python train.py --norm_eps=1e-05 --rope_base=10000.0 --lr_head=0.0104
MLP neurons of a small language model. Each row is named by its layer, matrix (gate and up: input weights; down: output weights) and neuron, and shows model dimensions 357-484. Each number is 200 + 20 x the weight over its row's rms, rounded and kept within 0 to 999. A neuron's up and down rows have the sign that makes its largest values positive.
A block is one neuron, or neurons of one layer that tend to fire together. After each block is what it responds to, as a language model described it from the Wikipedia text at the highest values.

L2.gate2,208,197,244,189,208,196,213,179,191,210,188,191,201,184,217,205,185,194,208,217,193,194,195,213,198,192,215,192,183,184,227,216,201,231,202,217,206,203,185,210,216,231,212,215,184,210,216,192,200,179,171,204,170,187,193,181,203,208,211,173,219,197,246,205,233,209,223,212,195,229,209,204,221,207,215,171,219,176,192,206,204,195,185,206,194,186,167,171,186,193,216,192,196,199,203,228,202,179,209,195,177,164,166,199,199,206,233,189,221,210,233,205,210,183,233,199,186,209,228,185,207,231,212,266,207,137,224,187
L2.up2,228,203,190,229,165,187,214,206,197,181,194,190,173,220,189,205,206,204,199,201,144,221,209,173,198,175,182,212,184,188,219,219,215,216,224,212,196,206,166,210,191,217,190,178,192,211,203,216,187,222,171,196,181,204,200,205,214,193,213,224,197,198,165,177,217,184,202,173,211,204,222,204,201,221,205,224,240,191,184,216,173,208,221,205,202,223,180,197,207,181,190,205,186,183,214,207,235,181,186,192,239,184,209,176,192,163,233,191,167,227,201,211,164,222,196,202,215,167,220,219,213,180,199,198,211,163,202,204
L2.down2,220,191,218,234,181,208,215,160,193,174,190,183,201,207,221,216,194,187,201,188,180,220,222,173,217,173,211,226,168,208,226,188,253,197,254,250,158,207,191,177,198,222,246,198,171,199,187,207,180,204,203,168,220,188,178,187,188,179,191,221,197,197,200,192,182,196,217,184,227,223,227,217,210,191,217,220,213,151,204,191,188,204,211,207,190,215,200,204,204,210,214,198,227,193,173,178,192,176,152,195,213,207,160,179,206,185,247,178,198,208,199,200,208,214,227,175,207,206,241,208,205,196,180,220,220,157,228,211
L2.gate367,191,199,185,207,229,205,201,241,201,190,203,197,187,230,204,185,201,169,214,189,206,164,240,212,214,184,196,198,216,189,160,236,213,200,244,209,203,208,230,197,210,210,202,183,175,198,183,179,204,171,201,164,224,194,179,180,212,187,214,195,193,203,203,214,185,190,168,168,215,194,199,188,220,193,196,209,200,212,196,178,194,209,224,187,201,228,229,177,188,189,232,173,178,194,164,208,211,206,227,230,196,179,199,191,177,190,167,191,257,237,205,221,226,150,204,194,191,201,189,208,181,195,170,208,150,199,176,176
L2.up367,195,232,205,195,213,199,197,196,194,178,202,198,213,188,232,193,203,240,209,244,184,169,200,194,208,188,207,189,195,191,224,209,195,201,188,205,205,205,240,224,226,196,158,222,208,174,163,214,232,200,182,235,169,179,187,221,188,207,212,178,166,164,179,181,207,192,202,192,181,179,190,180,208,224,194,236,233,196,244,207,157,229,197,230,198,224,228,196,184,185,196,194,178,192,189,214,233,197,190,203,245,157,196,180,196,186,178,169,230,195,194,214,221,201,192,214,208,228,184,213,201,195,187,175,221,176,214,226
L2.down367,198,160,199,222,199,196,204,197,212,205,168,201,204,196,179,208,161,194,200,189,179,229,215,207,211,233,193,199,220,163,176,231,201,205,213,184,169,211,197,148,200,211,182,173,187,200,211,219,213,209,208,188,196,196,231,205,203,150,203,217,207,217,187,204,199,217,201,192,195,221,216,167,218,226,203,206,201,171,157,195,153,230,195,191,251,174,250,219,184,209,233,180,223,210,189,146,181,225,214,195,191,210,193,203,195,222,193,201,187,217,188,176,210,171,226,179,193,191,179,207,161,223,180,200,165,191,201,199
L2.gate427,164,180,167,191,199,220,202,209,190,187,200,238,204,223,234,201,191,195,188,243,203,178,230,222,168,144,162,222,188,159,180,204,173,206,214,215,163,197,213,191,239,237,218,163,191,197,198,194,182,198,210,214,199,181,188,184,206,200,214,174,227,216,197,209,209,199,182,236,203,211,187,211,202,227,208,181,226,157,224,228,150,196,183,204,219,226,179,174,182,192,187,170,177,238,178,216,195,192,226,185,212,210,183,211,204,170,208,181,191,201,203,231,244,202,190,248,200,218,207,187,200,169,180,218,170,158,190,197
L2.up427,187,208,218,203,185,206,164,189,213,212,196,227,227,228,191,182,214,212,218,226,205,196,159,236,199,208,192,182,191,181,208,205,168,195,191,204,199,176,207,183,192,191,175,221,156,209,189,176,196,178,186,202,187,169,194,231,201,226,170,157,211,188,209,185,189,210,187,194,211,185,182,197,201,203,214,239,201,195,208,212,191,200,217,212,211,207,179,157,183,210,223,234,188,196,149,220,231,230,208,222,229,176,163,171,221,214,212,229,189,239,196,174,202,196,178,204,194,237,220,204,215,210,212,174,215,179,182,184
L2.down427,213,195,205,213,196,200,200,194,168,195,179,192,220,188,192,208,179,207,207,214,164,211,196,188,224,234,184,197,228,209,209,205,171,229,254,201,205,188,215,169,215,207,189,217,186,217,222,220,217,196,228,187,199,209,190,196,207,186,207,217,213,204,212,218,194,196,209,220,181,203,202,229,204,193,173,189,194,200,221,225,154,204,171,209,226,186,221,211,195,187,214,216,194,217,165,183,188,216,168,189,186,214,220,210,183,159,214,196,171,203,195,227,187,196,220,220,181,181,188,201,230,190,162,179,215,171,178,174
L2.gate1333,165,181,193,184,252,193,210,214,159,181,202,193,206,172,206,212,213,220,189,200,160,203,198,215,202,197,181,213,217,192,220,191,189,222,201,257,197,246,192,183,212,200,218,221,155,173,192,207,215,171,199,200,230,191,204,196,214,225,207,201,225,242,174,171,184,199,181,212,224,189,227,214,195,202,202,169,162,198,217,240,190,204,203,205,194,226,202,192,205,203,193,211,208,266,241,193,188,195,192,223,233,203,215,198,220,208,181,169,187,190,186,181,242,202,192,206,200,195,182,205,186,192,206,219,169,217,181,187
L2.up1333,190,154,204,216,197,192,183,204,202,174,192,192,207,174,214,239,223,216,205,197,185,203,230,195,216,133,224,172,188,182,201,217,165,203,192,208,190,229,188,210,215,210,213,138,229,203,169,194,203,188,214,239,189,203,212,172,186,197,193,192,227,204,194,186,175,184,191,235,155,221,194,234,180,207,203,190,202,224,211,182,184,199,189,229,241,233,182,249,177,173,202,165,203,201,208,213,180,202,202,233,203,188,214,207,189,203,240,192,202,200,195,186,210,196,169,170,209,203,215,182,250,199,202,168,207,161,193,213
L2.down1333,205,240,224,206,201,224,208,185,163,220,210,204,205,231,187,166,199,178,206,185,196,194,183,199,188,243,166,224,238,205,226,199,224,200,228,179,214,176,214,180,200,174,188,253,167,215,235,204,186,212,190,158,195,195,192,209,206,216,197,214,192,224,223,219,232,216,194,200,225,184,192,176,217,197,224,187,205,187,185,207,209,201,206,185,145,171,220,166,242,224,210,209,203,216,188,189,196,196,189,215,211,203,188,206,206,192,172,200,177,190,204,222,216,213,235,224,200,201,169,217,166,205,186,214,176,237,215,180
Short first-piece tokens opening a word split into pieces, common in proper names and tables, e.g. dep(letion), Os(asuna), Ay(lward).

L6.gate1020,176,174,215,186,209,184,244,175,190,207,189,201,228,219,158,198,195,199,191,232,189,203,218,235,200,170,179,221,223,195,187,197,174,215,201,202,183,190,187,170,202,235,181,195,224,193,215,190,228,195,216,180,228,215,179,164,160,196,209,140,224,172,177,201,191,185,182,180,189,213,194,209,224,230,197,181,218,209,164,168,211,222,190,186,203,201,212,225,205,178,218,208,211,180,186,185,179,206,208,165,204,203,185,215,191,181,218,183,229,175,218,190,224,221,190,213,193,202,225,221,195,181,224,246,182,180,183,209
L6.up1020,198,188,207,211,195,211,218,185,210,229,191,218,222,195,201,209,230,216,192,212,205,198,218,186,197,240,155,214,155,203,207,211,222,218,162,217,200,209,206,171,218,227,197,234,212,199,229,235,197,197,277,201,146,183,186,203,163,192,186,201,205,218,221,221,183,200,188,209,195,197,233,203,217,207,144,190,220,190,175,210,214,197,173,196,177,164,245,207,205,192,187,234,205,203,168,222,143,213,195,213,216,213,181,206,173,184,222,167,162,228,221,219,232,228,192,221,195,175,218,215,175,219,210,194,181,177,198,164
L6.down1020,201,200,185,207,196,217,217,193,191,198,198,212,178,189,210,173,86,204,163,194,216,163,207,158,226,241,190,175,195,217,196,200,229,185,180,192,220,209,226,202,227,216,207,220,198,179,217,183,168,169,194,242,195,202,195,209,221,208,202,211,189,202,214,193,215,221,214,211,206,182,197,183,167,180,207,200,210,211,237,168,185,252,215,201,194,199,211,200,208,226,211,158,206,233,173,188,208,221,208,220,201,182,188,237,207,202,181,234,194,191,190,194,174,194,235,199,181,200,176,200,189,181,186,205,210,189,191,204
First word-piece of a capitalized proper name split into pieces, mostly surnames or place names in lists and tables after a pipe, comma or dash, e.g. Se(bastian), Mol(otov), Ne(ath).

L4.gate204,178,206,167,201,184,230,205,184,213,235,193,205,217,201,219,214,167,226,174,231,212,199,195,240,208,155,181,186,209,212,208,189,191,230,217,193,223,194,175,221,232,238,195,194,179,225,181,185,216,182,199,184,189,200,172,222,215,188,216,142,233,228,225,186,210,182,171,202,187,225,186,184,184,210,209,248,204,212,169,237,183,205,201,177,180,234,203,205,179,184,151,209,205,201,227,177,188,183,222,184,233,170,203,191,199,213,227,197,222,188,200,216,182,177,208,221,197,223,224,183,228,202,217,163,216,165,219,192
L4.up204,209,190,188,220,192,220,210,159,194,187,175,196,195,167,190,210,199,215,202,213,215,217,201,217,178,163,225,205,222,245,213,217,182,212,193,188,217,205,177,198,216,215,230,232,183,212,202,201,209,200,217,180,233,185,238,203,211,248,213,166,215,227,165,178,187,171,224,195,195,223,159,222,248,187,204,223,222,228,213,173,195,239,183,221,222,219,199,172,212,162,192,232,194,211,260,230,217,191,222,184,215,217,153,176,170,191,198,185,212,182,197,200,177,163,166,198,172,210,219,184,169,196,180,207,189,206,162,173
L4.down204,198,216,205,171,184,189,201,200,197,203,198,170,214,286,209,216,172,206,254,196,200,215,193,181,177,213,248,209,175,152,201,181,207,198,198,214,151,202,214,215,168,222,190,202,191,178,202,208,197,242,226,163,182,228,194,205,202,190,202,261,184,191,185,198,216,215,188,191,214,195,198,218,238,190,199,159,185,189,183,182,205,229,185,185,190,173,213,237,225,196,192,196,220,185,172,177,186,186,181,225,156,188,191,202,192,198,205,228,201,216,193,244,209,228,238,200,165,185,177,208,210,197,195,185,186,220,211,201
L4.gate639,224,201,196,183,190,188,214,207,181,181,167,205,210,209,181,202,183,213,193,216,174,183,198,173,197,211,154,185,199,237,199,245,184,210,204,209,204,212,223,180,200,214,189,221,200,182,205,169,206,199,210,196,191,161,179,163,176,182,233,190,192,168,194,216,198,202,185,210,171,203,208,184,201,241,172,205,197,176,196,202,158,203,211,199,200,199,211,220,198,183,192,242,208,210,213,203,186,193,213,190,215,157,141,186,195,208,218,207,222,221,201,200,173,224,179,216,174,221,228,226,219,205,213,215,211,200,212,192
L4.up639,183,212,172,201,214,222,186,185,218,208,200,235,215,212,188,197,197,191,198,193,197,182,175,226,216,214,173,198,210,210,202,196,215,176,202,213,224,183,223,194,183,225,224,185,175,207,214,188,169,176,188,222,218,168,151,217,204,205,227,172,219,170,219,181,212,169,205,203,217,220,230,209,224,251,185,204,197,205,204,212,164,208,199,200,176,205,201,152,214,240,210,215,186,217,204,192,215,264,180,188,199,219,172,186,197,227,185,220,201,204,214,182,193,187,169,217,176,201,194,207,185,240,185,186,184,189,221,191
L4.down639,201,200,184,184,203,253,202,199,199,197,206,209,181,262,181,199,191,224,252,175,213,260,172,232,181,180,230,187,213,151,221,184,202,181,205,175,147,191,201,225,187,217,194,207,184,178,191,216,204,207,208,176,218,210,195,188,232,206,206,242,195,202,215,190,198,209,177,201,195,206,185,222,229,195,225,195,211,214,191,183,237,259,196,186,203,188,206,209,196,187,175,207,212,173,198,169,216,200,198,176,121,215,224,227,202,207,200,196,201,213,207,214,234,191,287,199,162,191,181,198,195,183,225,173,192,191,175,194
L4.gate871,182,208,208,182,183,174,212,196,152,198,190,166,266,198,192,223,169,198,181,231,210,228,224,215,200,165,198,215,173,183,218,212,228,231,218,214,170,211,172,188,200,252,217,210,206,230,229,197,230,189,199,208,223,195,192,216,202,197,211,192,222,185,222,212,232,203,187,213,217,211,192,192,214,198,190,215,210,230,215,203,203,182,218,227,185,207,220,177,194,181,192,234,224,226,188,218,191,185,242,171,222,208,171,251,205,225,208,177,221,235,198,181,206,216,176,186,201,210,203,178,176,242,183,168,182,195,174,174
L4.up871,185,182,195,170,177,214,179,221,148,170,182,208,246,201,218,238,167,185,161,211,195,198,225,215,158,206,139,212,199,210,216,200,226,253,189,230,181,195,189,191,198,299,192,198,201,215,221,213,204,183,198,176,227,193,174,204,187,224,221,187,202,206,220,232,216,195,212,194,229,205,177,194,184,213,197,201,224,200,193,194,183,153,193,215,195,215,231,238,229,187,176,224,181,229,202,172,184,148,222,205,191,208,136,204,199,202,204,168,203,191,177,170,233,221,168,213,193,246,221,194,182,208,149,172,208,201,197,200
L4.down871,225,214,168,192,205,230,179,226,211,238,214,207,181,197,213,165,220,226,220,206,202,235,148,203,202,186,249,181,192,189,190,190,200,156,178,172,179,168,195,221,205,207,171,206,192,182,179,197,177,208,182,219,218,202,196,182,207,171,223,247,209,202,222,172,184,182,197,208,171,214,196,205,213,195,230,208,185,192,209,218,210,261,194,196,238,211,182,183,184,234,183,188,177,156,218,171,212,252,190,231,180,209,222,198,206,194,194,212,193,172,201,192,217,202,251,176,170,162,208,216,163,194,245,204,214,206,222,222
L4.gate914,183,179,189,196,189,215,146,247,195,225,139,219,207,217,216,210,171,227,190,207,234,200,210,226,161,178,189,192,200,164,191,181,201,191,169,230,173,221,224,193,215,216,264,195,210,215,159,160,199,192,203,195,181,170,165,232,156,210,188,183,208,199,206,201,202,186,212,224,171,188,190,205,187,226,157,211,177,237,184,214,189,207,156,193,187,185,201,200,196,183,211,206,166,204,181,212,175,191,230,187,262,198,168,173,215,194,193,220,211,194,220,192,212,222,198,227,194,190,214,213,205,203,224,195,193,185,198,200
L4.up914,166,210,189,200,224,190,194,197,195,198,199,209,187,217,181,150,195,211,194,195,216,192,171,205,186,197,225,202,212,184,196,193,206,206,219,175,170,200,205,204,202,166,238,212,189,182,171,144,181,219,237,195,188,183,190,185,165,214,217,202,194,186,232,225,187,181,201,232,147,217,174,210,197,225,154,194,186,259,186,154,184,222,167,213,189,193,198,211,184,183,208,205,193,204,202,210,150,172,210,208,234,204,197,170,184,185,193,166,212,200,190,221,196,194,179,190,219,206,211,182,198,179,221,165,188,181,201,208
L4.down914,202,223,211,218,180,213,244,151,198,219,217,159,192,202,181,225,208,194,234,223,174,207,212,204,208,185,218,205,181,236,196,185,202,198,208,188,152,175,177,196,214,211,159,213,178,173,213,214,206,212,212,199,189,206,212,184,228,190,209,196,180,202,183,231,198,219,216,194,228,219,195,182,226,208,243,219,222,157,225,201,199,228,211,221,180,174,187,204,205,196,193,192,213,211,188,168,207,200,199,229,136,211,218,213,196,193,205,199,191,162,205,218,224,204,226,200,173,161,165,229,186,219,211,210,205,218,199,195
First word-piece of a capitalized proper name (person, place, team, brand) after a table pipe, comma or list separator, as in Bel(arus), Kir(yat), Arn(aud).

L6.gate593,173,185,195,181,181,205,201,240,204,212,213,212,193,150,190,212,183,166,163,196,187,207,185,225,202,204,194,198,206,207,204,205,230,209,222,213,187,222,222,239,235,217,207,192,213,200,212,174,195,185,213,208,219,203,208,178,212,178,171,173,232,219,210,229,196,182,221,217,206,166,235,188,181,181,223,197,201,229,183,214,213,192,203,178,188,223,198,185,178,224,227,241,232,199,172,212,218,192,198,180,220,175,189,201,210,206,196,218,234,187,206,186,181,201,224,225,195,228,204,209,201,186,157,192,182,180,220,216
L6.up593,194,229,193,191,197,180,228,205,195,188,185,203,165,251,237,194,206,156,223,192,227,228,195,202,174,211,198,204,197,203,209,212,210,207,180,232,215,208,211,224,213,187,189,205,210,230,180,209,198,180,216,234,203,196,196,164,178,191,191,214,204,192,186,218,149,149,192,194,203,170,200,193,207,240,189,175,198,201,204,183,230,178,206,211,199,201,204,200,194,182,160,233,196,205,206,203,218,186,192,209,210,166,211,200,162,210,178,217,173,206,213,194,200,228,220,182,217,203,177,191,190,168,213,129,225,221,213,180
L6.down593,212,185,190,202,209,216,225,192,237,204,176,193,207,212,197,234,237,173,236,186,188,190,190,209,193,211,222,186,200,206,216,188,237,197,200,177,212,196,179,186,187,198,218,205,227,178,227,182,202,218,204,180,203,197,202,182,246,162,184,174,182,208,192,229,201,200,154,191,162,219,228,222,229,166,202,224,180,183,206,189,198,192,206,229,183,181,197,221,174,189,158,226,224,192,192,129,209,207,233,233,224,246,197,180,217,193,211,217,206,190,158,189,187,186,197,209,187,175,246,245,191,219,211,186,181,199,193,219
Mostly "and", "of", or a comma joining parts of a person's occupation or field, as in "lawyer and journalist", "professor of"; also table "|" separators and date numbers after "On".

L4.gate234,195,198,178,224,216,180,198,222,214,189,182,192,198,239,200,218,194,209,186,216,230,176,215,209,184,197,198,198,216,173,215,237,191,226,224,226,202,202,239,199,212,218,187,228,177,217,206,195,193,202,215,178,220,211,190,181,218,224,191,178,186,217,221,221,236,194,183,168,197,177,171,194,179,226,188,208,224,219,206,191,189,178,196,198,220,231,250,236,216,192,220,227,163,211,189,206,188,205,226,227,226,231,175,205,239,197,201,194,211,208,210,210,221,203,189,249,218,205,189,191,190,195,198,173,206,143,175,222
L4.up234,223,199,239,196,184,181,178,218,228,203,196,209,204,189,226,219,174,190,166,212,179,208,197,183,171,226,199,215,191,192,184,189,200,178,179,212,242,179,232,219,212,180,210,215,191,224,184,215,199,224,212,207,190,209,204,218,238,206,191,215,168,196,212,233,156,203,181,197,184,235,195,196,215,201,210,176,212,195,183,209,165,195,208,191,181,185,189,206,203,195,227,148,204,189,193,183,188,196,202,196,208,181,202,194,234,185,212,211,219,235,214,226,191,162,171,185,259,184,192,231,187,208,199,223,172,224,223,225
L4.down234,192,229,206,183,210,222,200,188,197,212,210,209,188,245,208,203,214,171,188,225,208,226,209,181,189,239,197,220,180,211,211,208,215,221,178,209,222,172,212,162,186,194,218,165,194,176,171,199,209,181,196,198,232,189,179,227,238,183,166,187,219,218,213,195,226,215,224,189,188,187,212,163,191,192,209,233,218,187,180,216,200,157,181,173,206,184,192,187,206,213,215,228,214,219,195,207,222,194,216,179,236,196,155,160,161,194,205,182,188,196,152,176,211,189,194,220,239,185,204,249,191,213,189,183,173,210,175,194
L4.gate430,196,198,185,243,189,183,232,195,195,181,201,187,179,212,224,185,186,163,207,188,186,156,201,188,161,179,213,213,184,180,205,165,184,235,211,195,237,209,271,213,190,235,218,193,216,205,179,194,203,180,202,185,189,204,170,181,208,166,223,192,199,162,202,195,209,220,228,173,170,201,212,206,220,173,196,204,183,171,183,182,212,190,194,205,220,148,212,204,202,235,232,205,191,184,171,203,191,211,215,217,212,175,221,222,197,185,222,227,212,174,175,219,198,183,228,194,235,238,203,181,210,164,219,200,192,209,207,228
L4.up430,208,175,194,214,221,217,190,190,197,202,191,218,197,184,205,196,190,176,202,184,212,187,217,216,221,205,153,228,207,187,175,177,230,155,179,213,208,214,196,217,204,190,182,220,226,236,208,169,152,208,224,178,245,170,185,220,213,213,161,238,218,235,217,203,217,186,162,241,213,205,201,250,199,206,194,168,195,243,208,174,201,189,183,194,225,200,195,225,219,209,160,212,200,218,209,183,218,195,192,184,198,163,227,191,197,166,190,173,198,181,223,164,231,169,184,200,191,238,193,210,168,241,188,158,199,195,174,177
L4.down430,181,218,220,158,173,196,186,188,199,215,183,197,181,168,190,194,237,231,225,216,197,200,199,194,231,182,208,190,175,232,210,208,191,228,225,188,190,202,212,209,206,188,207,182,229,166,181,173,181,223,204,254,183,214,176,179,219,215,203,202,213,225,197,206,181,188,209,188,207,205,191,194,203,201,212,197,197,181,163,190,197,214,227,207,200,183,214,165,189,168,214,176,198,199,202,215,188,206,181,211,180,208,192,224,174,219,219,210,164,196,202,225,179,207,211,180,215,196,208,197,246,185,151,165,210,192,179,219
L4.gate455,210,215,200,194,201,194,173,197,181,234,175,222,229,214,194,208,184,198,209,210,177,218,173,224,188,185,184,185,198,182,199,230,228,211,165,205,215,186,220,188,224,227,199,172,226,242,200,183,229,208,144,218,195,208,191,196,165,197,200,204,197,232,221,207,231,170,222,221,179,174,193,200,193,226,173,215,254,211,204,223,216,185,211,219,180,174,209,206,192,235,200,186,202,194,195,185,197,213,206,188,199,209,245,180,204,187,197,193,207,202,222,194,230,187,201,216,182,208,184,234,186,210,219,227,193,173,200,190
L4.up455,169,202,208,225,201,203,220,264,226,162,206,169,229,189,203,230,193,183,183,213,213,236,234,216,187,237,188,184,184,225,214,210,187,204,203,215,198,205,204,172,223,185,185,209,236,174,207,170,187,209,199,238,196,218,192,236,190,165,229,172,202,195,193,220,237,198,226,198,207,196,193,172,191,192,211,189,190,232,222,183,203,200,225,182,186,224,237,184,186,179,207,190,190,184,234,215,229,203,205,197,224,196,186,192,187,194,198,203,182,196,205,235,194,193,196,241,201,189,196,207,172,181,203,207,218,199,188,213
L4.down455,185,219,210,164,189,170,178,159,190,213,181,253,195,200,221,205,240,229,177,218,187,221,212,219,197,199,215,201,175,147,218,187,216,172,165,201,189,201,184,211,185,195,202,182,202,233,207,155,206,208,174,172,197,244,194,201,211,192,184,221,205,232,204,237,220,196,199,171,159,217,229,187,186,194,203,197,218,226,188,223,220,207,231,238,187,175,239,191,203,212,242,198,221,243,197,188,204,215,207,190,210,205,232,206,169,167,217,199,201,212,206,196,212,213,209,206,191,207,194,223,194,205,213,199,198,168,240,200
L4.gate866,191,184,214,196,181,210,213,210,197,204,192,186,196,204,182,181,188,186,193,215,217,174,207,224,198,168,191,200,198,211,208,209,219,196,207,172,207,161,178,220,208,212,223,222,208,176,198,209,226,161,200,181,191,187,169,209,195,189,218,214,184,228,205,213,203,190,191,206,205,208,195,180,183,211,202,210,179,223,167,158,204,194,188,206,199,226,161,162,170,208,218,217,220,213,197,222,188,197,217,213,207,195,181,232,202,203,201,215,196,192,189,221,207,178,218,190,211,259,187,160,227,168,203,170,211,199,229,190
L4.up866,200,183,180,202,206,206,219,165,208,219,157,179,195,216,215,210,199,199,195,203,187,227,203,227,199,202,193,206,231,190,199,222,188,189,218,211,190,185,211,238,199,216,189,184,224,188,187,176,198,240,233,186,212,219,210,192,194,213,212,178,211,204,214,244,191,206,222,199,181,184,199,187,219,205,207,234,176,180,240,209,173,193,214,216,187,176,230,150,238,218,221,218,172,170,205,162,208,227,207,208,222,222,223,228,207,222,198,225,190,219,197,198,219,245,185,233,209,177,234,192,215,223,170,189,221,186,196,200
L4.down866,166,218,222,214,196,200,192,186,173,210,220,212,172,197,198,166,211,191,198,216,214,213,175,204,198,196,217,192,218,229,205,231,194,206,172,227,221,202,208,214,211,204,197,214,232,214,214,169,187,165,195,229,169,203,201,190,185,201,198,227,179,173,236,199,205,178,215,181,222,199,185,159,224,227,230,215,182,166,170,195,169,177,221,190,222,207,197,205,238,204,203,211,224,155,205,206,159,199,202,204,223,226,158,184,166,223,191,205,235,199,176,223,211,199,210,185,201,193,214,222,185,179,177,191,250,189,188,164
Tokens inside short descriptions of people, mainly "and" joining occupations or "ian/an" finishing nationality adjectives, e.g. "lawyer and journalist", "Egyptian singer", "Croatian footballer".

L2.gate143,182,193,231,206,200,190,172,213,212,177,190,207,201,200,238,175,190,179,207,227,197,162,205,191,155,175,163,211,178,208,187,183,200,196,192,191,202,193,214,203,199,231,222,216,215,175,174,208,173,193,199,186,205,201,182,223,196,190,190,175,188,249,223,171,183,190,167,209,235,197,217,199,224,212,183,194,224,202,201,191,213,186,192,208,211,174,207,193,194,201,210,201,173,190,175,232,238,188,173,179,178,161,159,225,210,204,199,197,219,223,239,166,224,154,212,169,221,210,212,193,199,207,198,187,190,220,169,193
L2.up143,182,213,186,196,196,168,210,208,192,202,182,177,224,160,189,166,197,200,219,223,185,195,204,203,185,192,193,188,213,232,216,193,200,185,192,172,211,228,213,182,184,184,219,207,252,194,216,222,202,170,234,204,223,216,215,187,183,159,185,204,206,213,215,204,197,194,219,214,197,205,239,186,213,220,210,162,198,159,215,207,202,195,170,194,246,197,195,213,189,207,235,182,212,177,194,259,188,214,188,202,235,196,220,194,211,195,230,199,221,209,196,183,176,196,206,205,175,204,160,204,203,163,197,177,236,197,216,203
L2.down143,183,218,251,202,193,233,210,212,159,231,187,220,212,175,209,183,202,156,186,211,187,219,204,193,188,245,211,211,189,225,217,200,182,187,202,182,209,189,230,213,186,207,172,166,224,179,188,230,184,216,188,188,209,193,181,179,218,192,194,195,224,182,189,182,173,200,203,173,210,180,215,167,188,219,213,223,191,172,224,213,187,212,160,207,209,214,174,235,212,193,219,193,216,200,140,208,199,191,185,228,203,197,216,175,216,197,184,225,208,201,203,201,186,244,233,156,156,239,236,230,196,187,190,196,196,222,190,186
L2.gate184,180,190,196,236,166,188,197,187,196,247,197,224,210,203,220,202,156,215,198,193,179,180,224,182,176,188,182,201,173,209,188,207,217,182,210,186,192,203,219,209,208,243,210,176,224,198,192,233,208,206,171,190,205,236,145,193,219,213,219,206,200,197,219,173,210,227,189,219,226,188,199,175,203,197,183,195,245,179,209,178,157,158,193,190,191,189,221,176,206,211,244,176,220,176,156,221,200,218,187,190,179,164,203,190,228,177,250,243,218,210,179,197,230,209,210,179,220,230,214,228,227,202,225,154,217,208,204,198
L2.up184,185,193,221,197,200,215,197,200,204,202,178,199,159,225,219,182,195,179,206,236,215,195,202,183,179,184,205,209,199,184,227,176,209,190,187,207,223,211,229,231,221,209,205,216,239,212,205,204,189,189,209,197,217,167,178,206,205,200,171,174,170,194,223,190,219,214,216,211,198,163,215,175,251,230,212,160,191,231,188,164,229,209,205,181,202,208,185,209,221,199,215,232,186,196,171,215,223,189,184,208,164,237,193,203,224,222,215,192,217,221,184,165,187,203,213,232,186,240,182,200,185,191,201,180,211,161,191,179
L2.down184,171,199,247,215,190,175,180,209,173,216,202,204,179,184,209,154,234,178,190,189,195,211,245,183,178,201,163,202,187,195,227,180,141,174,174,174,190,192,220,201,195,225,177,158,220,180,169,213,172,220,201,188,201,222,167,216,232,199,225,172,206,200,193,196,202,189,223,186,212,159,196,215,234,217,222,220,210,225,188,188,174,181,172,184,196,235,205,207,180,183,223,194,195,191,150,223,207,196,180,210,206,193,184,200,201,195,203,226,238,222,215,187,208,205,222,177,215,188,223,202,230,198,216,163,192,232,152,223
L2.gate515,229,209,247,190,198,202,211,207,196,206,200,188,227,200,207,180,198,190,204,172,236,244,208,198,180,225,214,216,190,179,196,170,241,191,201,190,217,195,197,184,235,164,192,205,215,189,202,233,212,191,185,183,205,201,170,225,189,150,201,197,195,269,199,188,179,223,208,201,201,202,215,201,223,218,218,186,184,219,201,209,203,189,229,203,211,226,190,224,225,232,203,174,194,167,181,179,215,178,221,195,239,232,174,226,216,194,214,257,174,201,232,207,202,167,223,211,183,188,210,202,186,185,182,193,154,196,197,192
L2.up515,167,176,223,242,185,225,215,206,166,162,166,228,210,217,179,194,212,219,219,232,195,203,188,217,202,201,152,189,191,188,240,202,206,205,174,206,208,216,204,197,182,213,180,196,214,196,233,200,178,167,191,210,159,203,173,209,196,192,217,195,176,219,222,224,188,162,225,201,210,211,169,199,201,208,175,206,179,213,177,210,189,182,189,242,167,191,182,225,212,197,208,223,192,211,229,211,221,168,177,181,216,177,172,168,205,206,214,186,212,200,206,198,215,232,213,227,207,195,217,180,200,182,223,162,231,180,168,189
L2.down515,188,201,193,194,207,205,212,212,173,201,205,170,203,215,214,173,213,184,190,194,196,168,204,202,174,230,231,177,218,210,193,204,194,185,195,212,192,254,197,196,189,227,198,187,216,160,181,203,224,234,173,189,203,193,183,221,185,187,195,213,191,204,180,184,229,207,210,205,180,187,207,198,232,221,199,206,165,198,211,212,188,231,198,185,211,218,207,205,175,195,200,193,221,172,173,230,204,228,222,216,183,218,183,193,210,183,211,218,238,218,206,204,218,174,167,196,198,210,202,216,193,186,182,197,184,216,182,204
L2.gate1168,179,196,182,210,181,194,163,194,209,202,210,232,233,157,223,234,208,188,236,190,210,187,200,199,187,196,200,214,188,233,205,191,171,213,210,218,203,201,220,214,223,232,184,187,180,191,190,219,192,170,170,199,211,188,166,198,215,188,214,197,204,224,207,237,179,196,207,188,209,207,161,195,228,219,199,229,181,223,143,180,193,176,209,204,180,206,202,220,208,223,170,213,208,222,175,216,204,175,235,163,212,211,171,179,225,164,216,189,184,263,222,221,200,212,193,178,201,238,203,214,191,201,229,171,204,195,225,209
L2.up1168,221,167,225,218,187,215,179,221,213,201,194,173,202,193,210,155,192,187,190,198,174,213,216,246,202,213,215,185,188,197,241,218,210,199,182,232,193,151,233,219,215,185,201,199,219,199,198,212,202,210,174,194,232,192,194,216,162,259,233,203,190,185,212,218,203,221,198,200,182,190,189,182,178,186,226,220,213,187,183,159,217,201,179,213,182,193,237,214,183,189,218,194,208,179,233,210,195,196,144,191,174,221,170,214,218,226,193,189,183,176,176,223,217,167,199,206,184,153,188,202,179,193,187,210,198,204,172,209
L2.down1168,177,236,182,182,205,171,187,215,199,179,218,204,197,208,202,203,211,212,191,204,199,213,192,185,190,200,192,205,201,212,156,235,192,180,196,194,222,240,169,227,214,207,226,163,210,185,201,221,141,198,193,207,218,235,220,179,246,211,196,181,184,204,155,210,213,193,179,141,216,214,214,216,217,220,220,193,192,171,207,174,191,221,172,210,190,184,169,197,216,215,195,210,243,213,185,208,209,210,226,179,208,215,188,179,211,195,196,187,201,222,197,199,189,217,224,209,183,222,177,218,197,195,161,162,178,187,218,178
Nationality adjectives and place names (or their final word pieces) used as modifiers, such as Russian, Canadian, Hong Kong, and Croatia-n.